Weights of a small transformer language model.
Size: 14 layers, width 160, 2 heads of 64, MLP 320 GELU, vocabulary 9650.
Architecture: LayerNorm before each block, ALiBi.
Training: a variant of Muon for these matrices, 4646 steps.
MLP neurons of a small language model. Each row is named by its layer, matrix (down: output weights) and neuron, and shows model dimensions 16-111. Each number is 500 + 25 x the weight over its row's rms, rounded and kept within 0 to 999. Numbers have three digits each.
A block is one neuron, or neurons of one layer that tend to fire together. Before each block is what it responds to, as a language model described it from the Wikipedia text at the highest values.

Token after a date
L3.down22:491499493506521493476506570550527510488465491547474500502489490512485488527510537529470572503506522517503494455502497523494488496500490497517523456507498489479504536554489467491522499485465491463502493538465494517462488524507512487463541464456461487500500484526510585497498496491476545499
L3.down34:478496518500517483493516472490498533513501512507493507538479454468494520510525472488517490509525504500469500550494475519494454511511530506525420494477500525489535492548466455500488508508504519515505538507511479490494494490487476552490496515512547438501492514488527512526474450523515549483
L3.down44:506487547521497456485534475495515506537524460472497490519498541511522492492503509501497443515502502510491510538492500505532489510478497517518478463514501488543505511539512407493515503536480490507533536509498492520438490507494449504526468556501508493493528494510490462511512513476489534483
L3.down72:530505485531514477477487522501489528462482486545514457480511537504491501498525484509520473506458483503510501497496562464482485470509520497480510480526545504496477501508488502481523536488501490494481476505501484500523481484487547470501535509482461500487542490516476549481498531493477518487
L3.down97:480530534511502514506531517486493537481478534489478480515460469502508522465463483491496459459543509423491527477509517493450483490548498536527512523470483550469482484478466493494486456500513502514522519510518507493539466495479473518489520494526495474511527532540475510439525558463476501541
L3.down100:466509482503496509490514471445557553460525444541471521458498505491497515492476484472499502505501483479450470465513478488478528515502510496485514514447542505544498488478510520509441483486496506516466493523544519486515507498471542489495491484495514470463516517475519508471523537513511500520
L3.down113:478487525544501489498525491536465472501511501446494475519481488577506501468519515505464498486489486470464524508524497494479467516467524498518497474512536520449507528470478527494521505532480509489521472515483476473526542450471519547509522444483492507528454511513498436475520515529569522508
L3.down124:513495526519494483542535484519474522464478532504513499474454494522511537536466474525518508482513493470493469467534458484477524506527474490487477516490498556506481427459506502516496484469482487471520535462502494507514499450490527505515513508504473458521501574463470544494500520511493488511
L3.down125:514485507540529461515514488504517489511527522490539476483495498503504506510447504477497455530480526510513484507523485512489475509488474505481554513476480525480531522497510490525472529486488532550475516457483520497516501504509473493504512522511473539486487468517488523501482505477424517526
L3.down132:466491532494513511489495500533496491494471486532491519470460514518475502486502484513475504527508450524514497532521500475506512509472508498491475476493502543509482510498535474467506454513511469510522462506481511511525489532541510465479463514554563497488480469485500526475478517499458488518
L3.down147:494469528534503485517501490441489492485451484479500482482499486523466516504542499473499466488516480492502500496504468504513485501517519484524525490520535454512529492457533502519506440470537506458481535522490517540493539487494526502511504513493505486563523489476510432505513518530514512536
L3.down192:490510509509440475484472538501490512529569500471494480483501477499505495520509522505506536507515510458498496531495486445459522449531486522511492493528499483509483524549479446491540500494494573488468498469494507482501508530527570527481520477519507524532517482481507542485498536503523482496
L3.down196:473516494509489529518464554483494490419533469466454461505482492472496463482476476515481550519511508501504550504534500523496506508481506517522561459502496507469518536525496488523483472525515537542559492507494505495481473476487480498503474486503504487494504466544470541515490514475501529495
L3.down220:507447485487480501481495520498483479571506523487491510519487515502468517429515521519525495496503503500456454483553489492485516499442518502473480538457493543522470501494495564535526512476528504557501527504520512491507514516528502489474534546484499505469524510505501491501521501456527532490
L3.down244:522489460479471514526520481509496493529493543487504475506482496491507473562495486498501454547503560530499477487492508510488514525484517517501476516450516522436479516466490496498483511523466489494504506529499561543521491533489479501502503519475472516510485529515538537468494496488476499470
L3.down308:457516509490532503455526517480466492502537518483533530506494526467512463530528516465529508502512500474483499512523472465448494516476488481476502497489545533485461473486497467487492500477488483495450541461467492483488474508527475455536482557516526517494463475508528510496519497487485504527

Units after numbers
L3.down4:470492502510479471490503513540496476527464534500515445541515496545519520526518506502483469504465476504507484468481423486510454515532524521491478489548483517481505478489492504516502540516484443488531484506542502513555508493515514498477505423509511503496509540507518544521522503493488438533
L3.down16:498547513444473457505541484517501488488493493488510540487463504493513532476510499480510482484525494454552456519499483482503487508454498463490520464494486506507515496459506483525510503538472469506491522481524521519552472441519518493496518505488458487505528563450499523507505459516520456528
L3.down63:487507502544540498486549507507500481532534538497533496510507427487454518497462514476496508501461467448486494475501509482472496473526477500503476477491484503491497528466480484476514563503477529564503471511484446520529509463496540506467486499481493483457493528504497452501525487477524489476
L3.down75:489507473481512484464514506467531501473497481497518467496493509476497546494486554529494490537480538519454467516526490485502541513474492504503491538463478486513496468492492496517487480535494538489474511501468506485482507495534492461509490502508501489477507504512492480494479491512462505523
L3.down79:470531475471558527449517500532486451543473484477479505504499498540480499477541503542496528476488504477492497497492512494520466464526514510503510510468508510508484510492508519513494522483500469510484528491530469519509523494511521498472497543507470483536536488518494404513469483504514494493
L3.down82:543497527508543523474552520501460522473483515468508493514512465518477499495501519498467465501447478493468448510544498473487543494532524487502497474467474516488490516512489534527482488498517494491489544499509528505501562520527481440532499534505499478552529497547484521484516486507498520514
L3.down110:512539527496499473470498509496463485523520492494503522520498496491493557483472486463517481483439534501537480536498560479540472474461517528497475476471546529539512490507519530492457512472469519494509538435494536485487522470450483527491488498493454494547493487533509454486489485462495525508
L3.down117:465508490519511486488491482518480475496494523447470454529509492500460501523503485505465466471510486484526487499550542454518483464552527517506495532507495511509520517491511501490529510519473513455531498508494487517498500462489489493518489521517516525475501486512463515470501505488524504459
L3.down128:486493515533533490477510467506490502518543516514488459527484491475524513470530515478485472489481507480449514539493500508495516509500515483526528457520459535520454501546509455547525512479474497489494451532463490507502540443468468472541478510485496475517498555508506471514496504511553527460
L3.down139:482520478507512483496510505517489490567538467506507433482493458529482512513467515478511434489483486471473458556512473513523517437525521519513491521532521496508468517507532456506459504500484513460495536502492490484528495497502469522517515496500521459515485492506513512547482541445484504487
L3.down166:468486501508499506471525521517475499518474497501505516471470511520528463486528442523495458519513496493472505514530503503489525463538495485526513486512459515545493486503530510503448511489446533479540520488488548503486493516465468456495462544504520496509478516496502508524481482484499469544
L3.down214:509525532509522475493492531514488514512502487470484496513480508500467484480459507508477502456503490470495483443501489485522466500543513520498502529486471514508456505545522523524497507490503476510531506471514489549484490497505474463526465519503488492489503471472482469513526519475467555456
L3.down264:480543500515514483503521512514519523493509521485499503459529559499477526507509502482500476544464461507480530503489495486473442527499477504502494510492500508507488496508472483527490481491514488479519494521519491480486484536563471519454487457510480520483491485487538520468509519518474493526
L3.down287:486507502492482487486481509496511523510514469473523503460484510486454506467488511522473523495511496502487519491536481528508474537495507527505504473507486517507506465544494422493537490498471526521557540498516493502476498472502477517482460525529534476469507478532523552533470489442504477491
L3.down297:500505509506518487468516527528480460490538498429536518487510468484516528494522540477483500510531489480480482500467531505496491473499555545515491487509524506515509516484457505503519507480489514502490503542447473500481505455548486465512504501522513548524479506492466458527466538517480503524
L3.down312:481503522457550542518498477511492475531500492477505517501501495487439473495484543502511497500533480496477498471520507503490486500484492515468483533482522509537492500544503551494505510505507565501552514479469506479457519481481484521526517522533515449473481430471517492488527502500548532512

Mid-word subword fragments
L3.down10:489541488543542510491508507533523437495511542496510478517543496476503528564504501533492518477494515504525492516500520502470503453521513497504497459510493513476490533491496533504509552523521482501501504483510506482490467516472525522492451531433508480489486517531491429504505470487488513507
L3.down47:511462475526500486460466498505460510535491494531474526486493500525451485510493503501497501488486564540507536475496506503488536502507551489488541497503427521502496493521528453525479491489511500518530484504520529466522476499468451546525518459520487524537461519500473450506504530512537480496
L3.down48:487480466491528524520504525498532529508464538503506470485516500503480496487544500516505486523502484548486496544495519443490490453448534535481504496517494484481482463516510497537503496513485551537518489511497495479465493487481467469498491485460452480503560520522497471488533481511527542507
L3.down87:476441522524465502494483481496494519504476513542484513505517503504514516439481495524512480442493460531494527535500533526449534466488504463453468511485499517515527515495455489531491462531487489530486482466514506485551519505489500512471478507510480522489477466489532456525495438502486469495
L3.down102:513496506534471493508520497533508497476471464495485501493484527509538520486524500516524514534515491498513533505499470546509519491495489480509490488461489492481528502487503529500447472467519495472442436494542474495505500528515499489490494543524498507509500545491488459509512518496523553515
L3.down107:490538481550485490502521524482475497514519475465444460510491518481476511504498478487505469532495508498503506484494512528533476508512489516518536477503487503475468507549492470497495480517475503526499468483576513546473493526475501501467521480504507533517507526495511414496516509454508477511
L3.down109:511495434510519460513457501530484532498480480544537454482519523520494438496533508488493453455491485511490498514530501498545486502491519485506499523480482527530495470474499512488491508477522507493474522497521493501503550501521483497535498507481490518516493517532484410495480522504516511523
L3.down141:463529494521488494485480515500485476511496563474494505511517505534516578490522495496513521485513490506504456497494511484535475527513517539469503488524475413513485476490497583547431509534482537509473501527509471508483518497485524530500526505511500516493483490479494474497499492505488481503
L3.down154:509520531491477517497466467481477477530526503491509471498498512499503451493505436509427514520496453505500506482511512511494501532549502473546493487498498519463499494497477427488542503474528497470518500484548519457498543468472497495445541453487491536462457480513499523508501511501494465489
L3.down162:503479507518474458469553485461479494477474498545495482477465486472517510515470533528494564482485521532505481497494462501483517477503482480493476488507515465477499526476465452471478516514544433491528482512526479532505529505516467481528492503508511481541464523503518499453489481526515513492
L3.down163:496523476497470458515448497471476525504509479501524494499522471479500513520486502477499489491461495499514503488484508478502503509481522512482511461527443496501498481447457515501498511553498509494520490525509516541523533557476503523529507545471499542546487479516523480461490538495508498504
L3.down180:508510529521446488478528525520539474453512521493508507514488509520495503466492520469495456498512508483495458493499503464515468517519514532488462572499488523495465492456493526496498531519488470487548563492486470498513484437522497518507525524504524513475504517509537516505457503459511514485
L3.down228:504500426468484521507497535537527478522497516497507455497460533485528537522521456492483479477454477535484504518480511475492497483499478506505490518540550511514485490513524418458514459500533516505463494496511504536513508503468481520492478516463492509562500504489498550502464503490502504517
L3.down270:493506495519530518506538554508483480501465474550496564516531461547494523500452503519519531510496464548542491502507515471504493527517546494473515474453487483509489502487502504486485477587477463528494473498526463541509507531526462449521477510499508501515485506507487430497476475493533504488
L3.down280:481534494516482473484511462540502525516510466513504468515514475499499461510560479479496489482446523481460521457481539497512481482529498472476487477523505549477499491527541457490468454479494479521476499489523536441528513492541525507504535540518506495460515448491519529513462537485490500500
L3.down305:502527523533511490502489511442541488470496464547457455490487507464476449551502488499500525503484489502483464471549510464478497495475512528536502487497506499497507454482512425488425512515534515533513516490497481499512499513479513515455511552487491531508512493491491482498484542486474520447

Paragraph and section breaks
L7.down93:507499519473540506482492494501471483493550504463508510465468505464486527450498501495512512522508508476542477522520480502486502492469499514539514470461496497496507462527513521486530545460520517495520508503468497512516501449492482479486521467508470539469504510511479665489525498474527512483

Mid-word fragments
L7.down189:462499499503517487501528459490466436505524504524501494486525481492471549538484460503495505505446488498487514478483535527483493486540539473533477512509456478484537516517500504506488499496507531505490501556472478530499523465498479563476506485510490515520525509455550542495518546472527532482

Year final digits
L7.down73:453547518465500503511509518472489487514457529474527475469512493529474504521490530499492490544520505484473480500484507533472444524501507506457490492484472484450536493521483490479518491445521486522483478504512497494518415508472498504532474531503489501518469518448536529518470527486524519503

Mid-word name fragments
L9.down188:483466534541493527502501498547498517475513519524503506572515494517490486444482449453535496484485505481477498530492483473522518498504479509491524515477490472518514515477500509540482495470494520506496509516529477489524505468484461471486545478505523502495500587517464497492471491495479490477
L9.down226:467561530511490459525499492510484509497477508514497488461512521488529518532529507489500455515478487490488497494488467473526453491489478522548515528528497479511483522481433541510478511473465515495498498498537493481510498490467492489514499524511437517495482455541468448488471488504467505453
L9.down227:538539523548490524485483503550497489495467483509500517489509497483514468466525488530492513493503497495462485493463448487538492513513489497495485478518491536524492477508501490465503507462511483468492549514516461490483507521467494489531508561533528498516481471494493469549511527498481495542
L9.down255:478531473486488456476453480505480497474519475508473517506546515462491496494497475494527498486524457490482529498466461485519543483489518512545549537521489479494472555494552532508492528543480541550507461469494511468527537511468522520470475517481523482521509508503470532458493511500514517529

Table header pipes
L7.down23:468501494523471526485521512522506476480532504488510504502487493540456498500483488463477480497496548520502487520515516493546482485456547500478536498474480520482467500483539503540461484495475503514491509492521493525518515486503483483468513480482557478472542481478451437457482499486508484450

Infobox field separators
L3.down41:542495508475519518500491492466496540434495477514456482538482478495504496506534489537534512521496490491503505484452512498489513519496534499521495485498558501541472520484512541475533473456499513475526503502534499550478501522532541496500474479534529514510525528504533541449459525511489504502
L3.down70:520548455528525495496475481530502533470506458442525467525454541478507482528503542454472481488481491528527511513484466509512530492514468479478481524478477513497503466479523498504473485491501493516463529506511512488502503475472498489509491511492522479495445499525493558526504506522569501512
L3.down93:505472509544492520532468484467458518432486501504501529461508517490444496452466495535526476518473446473535513517457469532505501510514484474527500512503499547548518500467466501479528547513507535492540516532501503506534482498453517515475515493521489462500499535470542492518516507501472521510
L3.down99:529490514477479523518468481502486458496452507477513491453475489485525504495509508506486497544434474428532448492509519457481466477497521480511482502495477494488437513500523564509540508495496496499507462518525519504484511517490471479536487512503495494535504482510535552482533497514478513548
L3.down123:466503471490526479474528475450509522513560438467526510477476492509533489492521509511491509479484538499525518518530505533541478517537538483471514483452501513503511521432511479469486533493522534462504522499503513541491483494491536488492499498523474442467521514505507484586485477542484505533
L3.down174:530465526543516517491489511470509544466457517460486493445461486462475510493483543483506503537509553518469512512557499551481503505490521536458496500472502531512477510520476457502482550459522483516501520493522485541477496512512495483510479509533543494501497483552535510444517468443510483504
L3.down190:443508526543476515506481489510516505473441488528508485483497509467471476484486511522530480528493482508493508467498486501466506498511493490491483480466508511507510477523493463460587481513475492512507442474521476502562569508489488517473503483459491514496536504518461495526456531504468489491
L3.down203:501538550500526508533506494495515491497513556502471450531521542461487494490502488474496480490531474511513489471525494509512541513523491520504477485486541500486473481488492504497483498519507511542490503491547494471514513459506539531510450460470529464474455512462497556532516526523514484500
L3.down213:504520506507503493500504509511448481516536509497472519526498537484494535514531496459483506479451493491468467517552505500460490465465515504478542489526520480453514489535488496538502477459491480494503489466483488491508476504474494528467523526489510510524558528467502616486494515484435491535
L3.down231:561469472501491523519528518497517502468478500539511497495531475504523480515456507506478495547453495525476472473477499507515489531531489505536495498505475498453508499442458509493500510478497504481504464530529539488518448515482522507534468442500473466508493521480510541523515543522506511481
L3.down234:503504495498509476558454487540472493501495544476509492462468459542481457546513506515514521528479501503470465481524491504492494498468477518465487497496453507521489544513527501513545538499517501523497497505506496479488520487482500500525532498474497494487501514495510496512508534459481522539
L3.down245:492459494530518487492511493483503519457517498528508518481524561493474500484475510514505467532497508535527525477485510488471488510515484507534502502563502505487483543497433483476485532491468531452474523518517480535496497531475525488525565507548519520502478481551540541479508544483472482485
L3.down274:510502519492498512468496538477496480528502541519489502507538562507537528459475493496501492503488500506492483529509509484462513549488480490442508456507542482549514544504508511510483516464477517453530515502482554509488464507457528536504500501520514473478466481511478479529507519468494499511
L3.down284:549489522438511497510474530497522508520532494523498516510473501481491524490515506527525465505554506475536495522481486456485447513519514485473460478489501513520464522514448544443520496514478540459509540516554499486508493538486495503539461461527477513524522503520530468488454503465492504506
L3.down293:508481502495548532479501476497489507516455469430559496492507512473498491473546485503459496480448517555522490530510532514547511503491552490463513508534495497497529464515486536514522490488493528474500519559537491455443530530484511474529476489507466538534524506553489484498462452549513491502
L3.down306:458482485519458501486497459498509452540522464500503532471475527515458462485522483489497486501509506469495490566525486493505475475503559511452440478485485498527468514500524506525519512493475531483478502491479527498513492500474497477504482517523512507548457521500505487522514505476491511483

Complement-introducing function words
L7.down197:469449461531473470500454495491509468518473497523478495505495485505475446462550476503499535525512477508516513489496526525555489531466536493482474501488504502489495517462526530541466549532496515482488493510523518501485478461546519486481507450488508476517471497486516562496479492523527561511

Table column separators
L3.down2:477505526512470480521534484474515461529487489520499485503483493538494494481533484510522499534506473502494491475484482513501525517525500532491493464500471508504509457489492485469500457496515531496478480522487470506499492473471526559488509491556518517480502488493490539496518510494522495508
L3.down25:517516525468543476513496546469500495534495510531471443568478484509496520506473515487463467470529491468466516504528491503447525533480543501516503506534554513493490487494499490499523479514498497526499454458495494493509497464491485486506484519490488482503493475484464534510494547498520514506
L3.down35:496492477498478500449518494471544559498483510537516499471486525516450544514528483516494435521525522517505460478481493478493499506471496416505516487521483455509469477456524521517453483508505480488504501517506523452528499534507496518484515525518501515506530514544522506524501517492497431508
L3.down67:490493527530519519476474546501483494499505482510507508523495485515506502530536530481460519523495509500488544514494524492465494499484446509453533472545525481525525539519468462417498534485507466469528491485488505477473479467511509491525522456529476507527514493504463536480483435533504503490
L3.down92:537474445529489516459513466500387484490461472496562513476513475548465485483499468508508499523502509536480448483521521544506483504492511505460488519489456505493520499483495502478486490480479499451519518523532503522528527504494503542522524504524505518562544507487495445498478483550474498479
L3.down103:459521496511485475467504471503518486499488466442493545501533516497516540533473472493502487521490509511479489515521517543508479550486477520499512533500533509541513486463531497498512482480495507548516540506528514469506506531462462507479486520506500513511497489500477476477523486477460493449
L3.down126:479422504539483484512524522484475485500507437508503463474435494529455484511434493502492478501526503514479452482525485516460503505477474523478505556549498510474491496481501512522521498496473536506530544518482519457515508548516495485509515488504487553494500473485484503511502507554507484471
L3.down133:472527508503488528451487498507520456487485515491469475483483521432451468537489519491475481502506520502482491500531472515476534519527493513479486490448487488505426511530495479487493539516532534474561503537515484498509509475519487523467488479528504475498518500527472476475494549473535496524
L3.down167:490509535518494494509501485491495528516498511466468516505498518464490513519539494483506480483509512474499490486496477512504493484479474482515529555535472498515504459487491509496452493481473501476515553490540453494524527544518476495499533529505490513549527464467465426526522497513482485515
L3.down219:477550523509471524484501504475510512474479483462564474475520490470458513469467481494492473487550475527527494470493498500500508512549517503517512511510503510483451446460496548521495480506523469503515528511485516459492514502512538475533504531520504499477474498498528549459495503507530474522
L3.down237:477509483516519473463480506554492488505494525518503515535515498500552488489511489468495478502506478452485481491528472488482541529467515480499484496491510509468501452491513556500484544517511479522479530483474460482530502479494486514477469517447496546514497519494522570505474546488553502556
L3.down239:453500495517481525465586553485496479562520513456528437522489510491539502430538519463527489481493516483480485470543508512491511511497501468458503530491514479494484520515505538501484462475488499525499553515508493513476513496524504482466480537468505514483511467507516459502507484519504514485
L3.down241:473454510543511528499481478443532512471527515503497437518505460496477520513536530500513521543468510511494509514507498516450482493497478506522498480488541513495519482501505518478483498475532506506501524481513491491524554508471516447512524458481490497483470510499479541507517493513490551498
L3.down303:472507500508516524504534508495494428507522521498475440504484486504533467517465510487513559504520469484525475500521507514469531525488518483513473484498545496517545494521477483501502520499511517522515522485493484521485479480541500515422480520504509488476477469507460443527489538528496515504
L3.down309:495483519505502512516485500490522490503480504485519535509463472440496456518510540488501509493541516460499527482492512468506542455531488545541495530500490528496540508479509540520494488493491478540476527505534496505504520533476491520491502505534552445489490500508486510477495517491432504509
L3.down318:512525493483479517500507516480497510458466513511509485511518522499517465521479503505490521500468539514473517508470552488504489531495523511503507508485531512487492521476475518512519493491508495510443513490544457515483546472508493523533498489497497500481457483514519555479511529518527574511

Clause-boundary punctuation
L3.down11:503464506512484487519513507491544521467492551525491460529516466521516481503502557505466500496487491453511488502495512476562519507554477487541517509533537491514522506501508445508494495498471516490522494515470508479527545496549518493494511516480481495462485463490474529502457507520510537473
L3.down42:530529479464477542520561452525482457483501520525522479497538501519503523470473436496508508503499497483495570500499518498502477473488492452529535508514526504507497492547497511501458513533535458479540488482486481477454535483506538488516574493496501484546507525479507504481486510494529550491
L3.down121:522485514499565517488501534474519529450535533509482508507505514495490516514483494543541522497560509445497515498536461511520486528510471507459521427545482513499498475463478474487496489505520482487484516459501518540538493478489474502524510498499542510470500480511490534510506506551476486500
L3.down136:501481508473484475519506453546524514524480490465456507497500543470535470493476477506500516460486470514480494503521485480497507515472493501486509505567488478525520488555506524494494502485487504508546533476516496466475505466499492508508517519552527512538471472476537550472499479486513478509
L3.down145:475498504465502573523487531499513487462504486530524540518521433479470481545516515491501486530500496490496453533500520502505476476457501485476533486479508459550478517501501527484495477526511504510510474541551515536506486537546543487477509495481485500504499468509515469467535462499463501489
L3.down155:492496491520522520487533501521501495544488513522468524503517483510476505558547515505507498494471515560487487466528493481468502492509441525474506451494505517492510524539478524486544498492506546493537461481535517483497476494496481509473538494486505458491489465528479592523533506487495501477
L3.down156:491514478511461469460519489470490512465512518510441521522484519487498510475464498496490498536461499483500506507498516471476454495494500581499530484480480499476460464512567532500461515509514483537512504506494510508499483476506463472462498519515519468474505503519551532538509506530483508458
L3.down161:463500480477468521496520477511520537547513500518485505527497480510533509530521498547516516508467515487481535430517493474474497479509530491536512511451508510484491539543481502447519525465498515497522435514524506497482504509484519503531490473486456483507483481518500532499524519420533515474
L3.down169:471503492469493520498471537475485495497491524499483510536491477499512461466454496498508511506473492486474536487506492529441488491505472524484505509490546515490528526497531479436467526461484516546524511514513499498505500506499502466507523506515530467518485430578505576489529485495511528532
L3.down172:527506468519530480512472535477516545463500506510500503486506469473501489470505521507482490478521504556470514478553494538478524475509507555492518496504480506538491501495528496507498478455457502505506462476511536512479504471516478490534502495512530524502484509532491597500468506525501480494
L3.down181:489503511485473484528508523476491498513463510511497484513475495467478511500493501530492496485485485433481466481509478502435476497515487513508509461487484472488454494507490471502493504482485493504482497464511564525499524509472479515469484501516490513488511470505486529472506508502507494497
L3.down199:461488539470478495512518487466491529494499524513529467489495494525504510435526504506514459488450517527474488507484486525454492485528528472488492543520535489525480494472517510511543505498517502507483523527472484495502500530561537465493490497494475534514574531448484493495479492511532481485
L3.down246:501536509496519503503466490495452504511477521475512510526473490474488508552519515527538493474485473553490506465477513467506524469522512499494495485482460471553471497510465507496491506493500500473519429482520490526527465509494497472476533512484515490470483493558469560480494494524516509509
L3.down268:479509520511515488496486555503479511488522490478455491511501514485459468509455515494495510519474491505514510498505459496513458476456473513477494475502495494484467504540515532534511478514511546531459477490511485507468506493533466549488530485515506509467528499503485544502512515494514515477
L3.down289:493503488504528488479511523506515499550501490504472483490483522499463498536477511515504473471544505491472504539506495511460516447485483480467534492542481492518468523500512533478469484501521505487504506491529515524520470457476549460460476516484479498504502461571486559495509495470493518469
L3.down296:486502494444512452518483504504538481493481512482489520499509486538492511483538505501534473458497466482498504485538488500475488481453497477537526479519505535518517458536546509457483464498473517486532485509498522481477450520500502511499499504531513516498528474512516563510447534506561482512

Table and infobox field labels
L9.down74:528528582471489494492525494470521537482496523450498522496508496496527477473500457473480537490491518514488505512487499509535556530471535478509511540487516479479486520501548468524540512435477449472488487514477523475482547484523480510520488471510499481503517458507521511473500499460496506496
L9.down138:500552508489517489469550501515474509539466515507497470482486514521480525530449488464508496554519466500499483478493506511507478471501476511561483488483522507488498482508482495491482549475519536500446501511501507490500508456512483549511496480481498467495510518504483497513490480453450510510
L9.down198:517527497463517500455512472526435524470535469511522526499465480463521523476513505527498487518507531508488482487451508503508462523489476466485503524478517514536498528500500514503566472481509461464494521488522542522481505510509475495515482499529526481496524499503495520512497487503454507482
L9.down238:503521495564488525472500565473531487490492462486499492495500543498505506500458492450469505489570502455489504546470511485515453519511495504508539488497496507531510474490477456493550512493458494501507497491521485503502521526455524476508470519494510499534485503529509486508526492524531452467

Word-initial m piece
L9.down33:504516505522524443478492477544488514480535488559519436530511495538514538499553503513488478500494477470483481529487454499525459530554524527491514505506496477482496513488472516539473504489512486510483467487437510517505484499532524529512536542494492475492500518505482539515505502491492487518
L9.down163:478495476560500485427559528502486496504487539477460488468496499550535501491482496478505513487493459494485504546478503483520507503535464500514507516506483447545515483487491484500546505514477488497453507482576492518473485526453484495483528482527490479461519513496467476523483484517491503506
L9.down170:462492460491523466465492520488517507531493521481486469486488566532518450533481500514522501486494517468504509512533488500503486510552464456508510546508469501475508519470492546460532522502484516522511458526501546477467495527491491515495474471487488519525518500509463502468504466465463475507
L9.down219:517509485451483500478501497548480491481506460488508465547511490522472488535496495515498549489504473477469534485483515466518524478451516510534482536506517509511514468485520445455483548528507484498523465503503494518535475532521478538505466523483496521502508547539440521555539504493457522540

Linker after first name
L9.down26:460473493441470491505514533519489494483466514490508545461420518494528490495470540497501491478504511511512505561530499484503470530506506455474515499523486503513504506519523527503519524531498522460471490497508452480501505511502473498459563480506518486507482466512465500506511546497476550469
L9.down179:486479447517502516510507474495493511487527491505536510512514447489519514543490497484493497484501524477502486597509569482499461542538525486527494471467533538509507453484539533510488478443486515522476537496482483503484492529556490523489506483463450516509493520481502523507526516506497501502
L9.down282:480483482535492525544471493524499484520484475485546508481505493500518549488540484485493500467531454513538487515526507493492487464540499488542474492526483527465529478504515474480496495519448492516462491524493494527481505478505526479515518522541501482507542507501526438484513527494461494514
L9.down318:481513495515471469481489482488513487541523512513516512498432510497500482465502524494478503420491470502528498533524489528502502517483497531532506488482467512507508550445560485530494492491531451486487499490508502509508456516492499497563532490541501487497508503505515435517466524509504518500